Weights of a small GPT-style language model, trained from scratch on English Wikipedia.
Size: width 384, 2 heads of 128.
Architecture: rotary positions, tied embeddings.
MLP neurons of a small language model. Each row is named by its layer, matrix (gate and up: input weights; down: output weights) and neuron, and shows model dimensions 0-127. Each number is 128 + 32 x the weight over its row's rms, rounded and kept within 0 to 255. Numbers have three digits each. A neuron's up and down rows have the sign that makes its largest values positive.
After each neuron's rows is what it responds to, as a language model described it from the Wikipedia text at the highest values.

L2.gate285:134141081147131128108085139114149101124114137096146106132105155163129129142147156102121088090095150127125134130157145155115119124202154148108141085114118186109087161114129126121132190067126144155138128165128100112089070139118148064142146059094128190090147108086189120175138138140161131172146092130096146187124091137190095090162175156135105133126095094154060170144120118113084060111153
L2.up285:136124122139135137119142165128122063148185159131139137138066099122081140181097151088158127149186126083168094085155091117118135103168094146101156114136184145178128140159085099126105158072162139076165097120129180163104159160103122170160200137135133107093165091138113137093089129166115132118173120093094114079134089083128165164176136137194163095148158149130125096101164170033122168091148
L2.down285:203060109154145128159080096133089140106144098124147105152119101165132170122115140163156132115160092115136112058173164096165151116165156114124124123137171130082150131140120155161122137089144165141100105202099140205114157082135064114132102081149168129097146131091101088181131145149094105168075136088154091126074147128088084173167145134100126147126155054120144150149134117149114107135100
Description: Second piece after P. Mid-word fragments that come right after an initial P or p, mostly inside names and rare words, such as P-ud-entiana, P-up-py, P-asc-al.

L4.gate103:158110094155255115103119082132157078156129121078131143176083143144130154173123112106172121085130117146124122099123146185120169094148132127143101118150174110163162120092129126169119163137104072164106127108085144132177111132152130122141085141159176133135081091066152122090093078090147161188106099122092170132123044099154071132145144118133147113097114126096139192114105110120129132163112
L4.up103:145166130088100104090160116175169091092125153136143130163144080115149138135171142102158132107128112071140116093160103120111149165080156118118135178140166170134189087134136164145091153139100106164048124145125146155114136096084106114106183155106151119102084110117109157116132147114155155174147127171144152091089137135110116156188147104109099145094180097187149103152105142146122131040176
L4.down103:092136143144060146118121101088107125148137123132160196109119152143095068100122060168126120069195129136037078109151115102074128073125139092160153157135107198129121090125135169133123134168127133150160135127107135171113167122103124092123150127145132154145092145094129117187098113058158120103179130118126140129142121127149141166148171140187121138132150145074098150169078118132135099135134
Description: Field labels in infoboxes. Field-name words in Wikipedia infoboxes, tables and lists that precede a colon or cell value, such as Released, Born, Venue, place in "took place" or "1st place".

L4.gate683:134155126159137106167162094117153144106107096192157110097168174114132124120118112048093149155154134149158142109125100149140140147128175101161034117106123060106092130143115155104144129160136072131131147118131126121116132166168138148187115145110131107140143193162129067154097176164154148188095122071105114133059186086128123082090114112118118035105123113149097147115090102152104160147118
L4.up683:131191122109108125092148145099170123121121142118127123164119176146115152133151088075181117145100082152115132088145148173182142140076176112125149184114174175158115127133120180161079125138150095129193155185114098149067099100138150113086123118146143091120146129114164178117140163130124126122147100115143154152085105116102159107130099147133034104138129134137149152169142101118136111062188
L4.down683:155134086172147090153163116114117099096139118119089113106189140161061113096129098132100107171159111117146086184163135118106123112140131083164134097116108121133107130129141109083106130124191110158116086153110147151107149174119129110102133159138113163194106110142102160147091165098151123150151117091062140137122136133130142117087142127167103050099128123120096142096074137119114156178131
Description: Periods in varied roles. Periods in many roles, such as abbreviation dots (Co., D.C.), website dots (unibroue.com), decimal points (.01), and sentence ends after closing parentheses.

L2.gate613:185111097114145134136108133192106066116181118058117171179082088167110133099129097103129129094095127179094158147084130103078132138078077144150059133133153116117209170167123128162152133133100097085184047168100158131127147093145144092161136183105129117126136122138172117186150145166124107059168092118145104089167185088151165199091139118142110144083165153108124120118105102156094115090084
L2.up613:165115156127143135179104151145135133159121136126120142131155109101130170148191160109126107110200158095178113133110163111114151061145130148064079095189146109166111182126181154068165152128085118136144069083065139141167191134149096140150213105101109120128169154105137108103116112137068127093142172107133063110154119121109120092121157095187160097143185123151130122114120119087097149118092
L2.down613:147102125120167143133135129173098119120120109136116157135079095104119136147095177148095164157120087137100126086100144098148091096079136156140073094148118133171195147127178130105132110142138177107190091167118190122188156158058146131128175114116145127104165123116111055097110126136144069131147116148168090122147158172158134152137162144130165104126164135112082148172148123104091151157111
Description: Example-introducing words. Words after a comma that open a list of examples, mainly "such" in "such as", also "including", "like", "even"; weaker on line-start table pipes and list dashes.

L4.gate213:133134191066099166139104106132120092118139130115154131042097103147121112217123156120136151158139082081098154104125099153203165122156138142052113032125084128133069114113159127124158154142089110149135141086138171165095089167093161060158110119150113113179076083163175124156105151117148148130112148125136150080126066160124066114156097140162155100098149143132130148151163115155088092135121
L4.up213:104184080155145165152098144119149095113124121111146104117159053126157089126173136141106096107167135151195103112164127127127162080172163170127089153165178104143106090120125129146113106172144077150184142106175127139153132127123183078142114134141102138128094101100108126085174156137095111086108099181214140146088084118127110124144134132127162117124105105118141091157200142081104098106092
L4.down213:137151102186098101076133087076096181071107106092147112133110120110115124144098126142127137103168147134054195158144090105137130127164147126161153134133154146132143123092147071169131103171093153133087123143136190158113096095094127105102142125031153122150141108130127114130149130133142162159088181130172123128132146068144157114075156073173165158137138152158093157162144132042124141161184
Description: Mid-word pieces of names. Fires on inner pieces of names: CJK character bytes in Chinese, Japanese and Korean names (遗, 志), and subwords after a capital letter (S-ug-artown, N-ugg-et, C-FL), mostly in tables and lists.

L4.gate435:164103133115105090128144065157063155106152109089118116168122119131117095157135085145116156083199138100089095111142159154082116132108155179106081134179146074167133208135165166129096115155105151119141157123110050141094164068087125091085179102092128067089125134103111076100140117107143074132139173154145071139063219156138132133117136115140114157106165134151114144165084105159098147149059
L4.up435:163140095119142134165146167100126148105167072121076073176078124093088097138161132122181065088102141153106144146187118142091165102138153145118120133110156119156137131147154205122147100113107161118097118114113081121117165087030133071156192064103126129142155130065162068053168125147158088113106114091137071135099116174132142140108135062152144102154120152134114077130032162198133167171148
L4.down435:129151122109128072166174130187142073081165098175112110187144108163168055152170138148157079144097093101117145090086111091100112096135109172107088090136108080134117147113108126099170114074106146120200145084096194116124184136102155138134147144085151156116100165138154133056113126151116132071185144102121141137116072171118092120140110084124202127153141126174078158181123107139088191128085
Description: Clause-opening modifier words. Adverbs and participles opening a new phrase after a comma or noun, often before a preposition: just (before/after), such (as), known (for/as), not, still.

L3.gate814:132152166141060141161089140116091159132177156104128111111098160148126116159160092108103077133112078138168110108207159132113161161171098142130112118092184086161115084075128121124108159110124143118127103113121139185144099184144119048197175171104143134125117097167137087100135168126137125149096088166135152112055141153145122107162149116153115095117091177145123183142131136155084158129083
L3.up814:100122105179126168087151121158049180114072152132169122126164113084130146119079176148120155139092102151110165079121177183130134113157202163109146089168146177121082109124147140103084133143139116121157123153147107153160110127119106130135151096114148165185115070145139132129078158186152157129138108090145183093181119124177089135150141070126155197086100124182093184109168097112137060159129
L3.down814:108112120101164112143079192120192124098162128136105116134111106109104131132149134130143118130107164125151139130133103114165138147091120162150097139079095130020145103120097140108174108142178126188087162098162200149120195115120164068105183127123118086132124091149153134122125037084107117150118096144161187148122121089163211099126134132122087145122117134133094186126079055106071113083080
Description: Year numbers in dates. Four-digit year tokens (or their final digits) in Wikipedia prose, after "in", a month-and-day, or "the late", e.g. 1930, 1980s, 2021.

L3.gate957:134170144149066055120112162106147113160172147113179102139159170145079104131130053080131098137137087106171109148117185115067178118148113147118125113103187116143165140119181128163132030139120108141170113091079132103110142066150125095180140118181108137084117072142125177128099133121127098123047163151094116112130100122160132129207107140138136071165128125169130095092105086117132160181143
L3.up957:112150080147168111197118070137152088197094131161131106132115210193161136141110125127143146063160164107140104144118156158108132130178149189134214155112115138115109148097168133118148073122156116115147080069120097097084193137141135112136131157135110121137087126155122170171142095172132186206170130118140132115120114133103104132153172114169176084083127140139054121135109076126183128152111
L3.down957:154150131182146166134154084137126126099114140123110136117131149150161107148167153084152149144138182124112103126111106114102107143140160132157132144129079134141113127094178191064130098149138105173200097111131130140096151101141067137148153171113135191159087127129120135145124212124126186152098079112137111189225147134117163163154135140126197177125171107089092175132106087165163128168141
Description: Infobox and table field labels. Label words in infobox lines and wiki tables, just before a colon or cell divider, e.g. Listed weight, Box office, Record high °C, Votes.

L3.gate919:168104138159135132198146068069117143126112127108134153151080137136140098122173169095059140162116126102148153168118036170090146147128115154108120098086146118126188061097156161118161168162108115094110131039143131108082122168122109078105125108146173092143122111144138151106116086130162094061143108135085140096157146084144099122203154137159122124164149192087155146152144151148100181122085
L3.up919:103139099081148111093121126134152058096155117104110099096144120114083100107135082161098108159171107129122157094123103119175100084166147156139165128201174123141147080127158170176095078092082167217168165121054160120107169123125106125136135061147143105102106124117104136150107087182089112133146121098101111144085123138134043218114110169150138150117107143129115088127178146074168117176153
L3.down919:152133090119073124140146126140163101115128157154107110146144127106147132146142109133138050076173123140149100125070161088050116146148130130172144119136148136097135107125185164150146147114089119156133113146111021139197148160156134140128102134135134115168172105158077128152111121129168107118148143167079185118107130106091078129085180171102112178137132169122099114126125122065136116123185
Description: CJK characters in names. CJK characters in the middle of Chinese, Japanese or Korean names and terms glossed in parentheses or table cells (安井, 孚…府); also empty table-cell pipes and " a" after "in".

L3.gate627:175105137132101157170145192125087133171158134109139119144163161162159136171121126108159119153164139175068161133119132178126108139113127131102087105137116155134128163188145188204116077141186108148125084164124106125098113107140160109174187129126100187114098081123184132097128169111171118126135121134098151146132168127116146125109079168105141095089115105110150178145105163168094147152149
L3.up627:140105187171098082085151114132055108113138094149111102076164214162184150099136209170129138142166184156132093182137141091138117156122148155117119104130160107097124124153123174150138136112163138130093166148163151125111114125102153144115132129177149148105124191111076088130141161141166095172167142070177099152071086162073201149046134135132076133117105127126142120138127121104121097148149
L3.down627:138164136135088122137137049131168099110138109139115110087107074119133082130130183170135148101155150054120072162104133118111136171124101155088117101148125113094075121133192053082098130114179153139080138151143101127143136187130094149070091123142114140166141186180122123201073078122151105185122134149100145091082166139167175156118172139160101099199137106146077110080106134129171051166073
Description: Period after numbers or names. Periods right after a number or proper noun, either decimal points in coordinates and measurements (39.86, 1.98 m) or sentence-ending periods (Bellator 133., Mato Grosso.).

L2.gate842:108084133120121109084182084180131160101083146140186088164136150160098199137097119179147077172093129115098123081139119158139141116104146109111106150121159133201103173083104169111172143135168169103112171094151124143182131137170101097100113136099122144189169141142192114165142112114192089153051120112098137069140152117161138119172101095133137164096170110114130141082132132184164140177130
L2.up842:133153105070145130129163098136155169191153127126124145128137208149121167148121139158167153195126097155069123151110085079114102133065160158187082146113086076130179200093134130079142121087182075028154141194158102121056155107180097123155131120161108080178123177110165148133122163075101166148141120102097081148164143131126135109167160094162138138117155103115131158136120152146072160151148
L2.down842:155156070175082124172132135096078117154098147122139169159102103141138077144142075090107077083143098074144103109198087135107130096128110102143137170146115116154181141097130142163137106150138161135111114108169190119150136097086162174098189077148158140033143146108113117091067112167130154118092058136195138168151146159127068107102124155166163116096144107167103111158151152117126120111091
Description: "place" in took place. The word place in "took place"/"taking place", plus weaker hits on the word or particle completing a verb phrase, such as referred to, brought from.

L2.gate180:153102120104108169123151070088152158163108148108178088142083111170174090149120094133158116133138077125121118196171131107094115083092161203122130167134138098189111108092118102107165134141116111096151142129159088136100072115172181084043107139187097191155144149129107094157097161143181147181117146169102156084168132077122118145220131108170125123102154148131113175117095117148084168145182
L2.up180:058085166081135142085112131179183137142145114114115084188114160137139114096107149083118131125175144102168161131121160146144132113105107143109148137150182141132103157104122103118097117156147068077143118089167085153137149113133147085120115139144125196136197140168178087169149166141162153105120128158121117154135128111125131136168067161143116071162163136121102165169102125154146186133131
L2.down180:131075158145155165141137184141139137085185125145102111134119146100120132066165156115169095037084121139163097185156139117158137181136063169125130085075158106072153155100116155092143166129136173132144133066132113193084118125139117110156120137112086136127089093098174141117155148076100132104039119099094119096074087117166155120145171098084127111158141142106112184114165113070121082152112
Description: Head noun after possessive. Fires on the first word following a possessive or preposition, mainly "father" after his/her, years or numbers after in/from, and line breaks after football goal-scorer lists.

L4.gate465:125110127149133121092160190136120157110142117154127144137120158112109092116128087119171107126095175124100127116119100135168166145115087142119112158115127123109083142132134148077099127134146124182149123044080154191151119121133108164102116162099137162097110139136151146103161126161189129172101157117168145118103099116135161180200186147107142155123169055063134093124176084179130135076093
L4.up465:144086106116146123082186178123168089105107142132120091121167115099148155120153142147144094176091124101170127059145070091148182129100096121122177140099148090096125145088128164080130125134124064203134143066169140138153102167081139068122124177065088148118119136165152104073127154135216124127060119116152204104108113102143210142190129051133149128118191120104117147138128094221086185089115
L4.down465:073141146144150104162082072098119113143162122109108139123102110150129118167102131123092153076167126128139104167059182144132099104171160072138143132105119108127144084114152128172163115106123164069121110139111134092133155111139129100178116057175197100108176125108140117169121072103043130082163089144123100140155170115076070023074089134147080120127121187130117125129108181073113094155128
Description: Word-completing final pieces. Final subword pieces that finish a split word or name, like isol-ation, Bol-ton, overth-rown, plus years after "and" or "In" (1977).

L2.gate523:114108102159173096082152187109112140193178134104145128172127151188156091141129120074101137093087091129083093128122124202113135101092118127086050137116108099134108143111165135088122138131139093112141123101193079067067137054161160095118128140125120122081124133171167089160145140125148135113104085121110135063111099122170126080157082141140068130077123153158036161170078146122133134106165
L2.up523:212124091162129095163162088118082110145117178122106128149104170094077102106148180095169179101142111136132069137172144167173142144098114132145160136105109173161139101144080201132198087137194165121144115152153110086110107096134163102135088154144149130122091137083165159127164153116083072139149118114135133122138143116095172128102125052122059150102112114127119120125220113151098062106113
L2.down523:128121152117123144105133119122124130151180094156130009116139123169113194112197126222067118152125151088172140133121132097114116139150135140148189126126173111116123110112115151139115165139090090181105086125153076175148102135092154136066032105138126196142144148209125105192149075134164152126129103160155140101154152077164082112094149163129085103171129113107055125101202123148182156115087
Description: Decimal points, role "as". Mainly decimal points inside numbers in climate and coordinate tables (77.2, 26.9547); also "as" after verbs like billed, sold, worked, and "is a".

L3.gate313:162091161178103093124143109129110097119182128051159118152150171083139086146144143163173126111138123119208113144174098095111127120157127121151122090118065118108126160088115140146141125141149126073115134164079170152145175120105155122146147116118107169127123114195091082115171129191100155142152146101094131111108100147147029179054119139187121122098178183091146125114150140089170113117117
L3.up313:126148114160158131130123092145117080139104053156132131065162092163096112084180133091090179160085099124062114127086111140080108162076127115156137068104199155160176172149147085081100143128110125123124153086105123164109114084116116093177149112134134126112140164133157040141135122124148098174198172136182094119115150092123129157076120130195173115126181151141045106132113122159111127210179
L3.down313:112147122159153110090058113079112103134171132108165068134122160118198097145130142146123123069114140105132055143132117116161169130156143117119122110110129072093093130103133179150157091101110205124071079178079186077156110098064142102109113086065152096081116158136171144117149114127158168165133138096100159120081093137152121134133144158087119112137132121127168087116183079144091097089103
Description: Predicate stems after subjects. Verb or adjective stems right after a subject or was/is, often before a suffix: styles vary, was ground(ed), is play(ful), was impress(ed).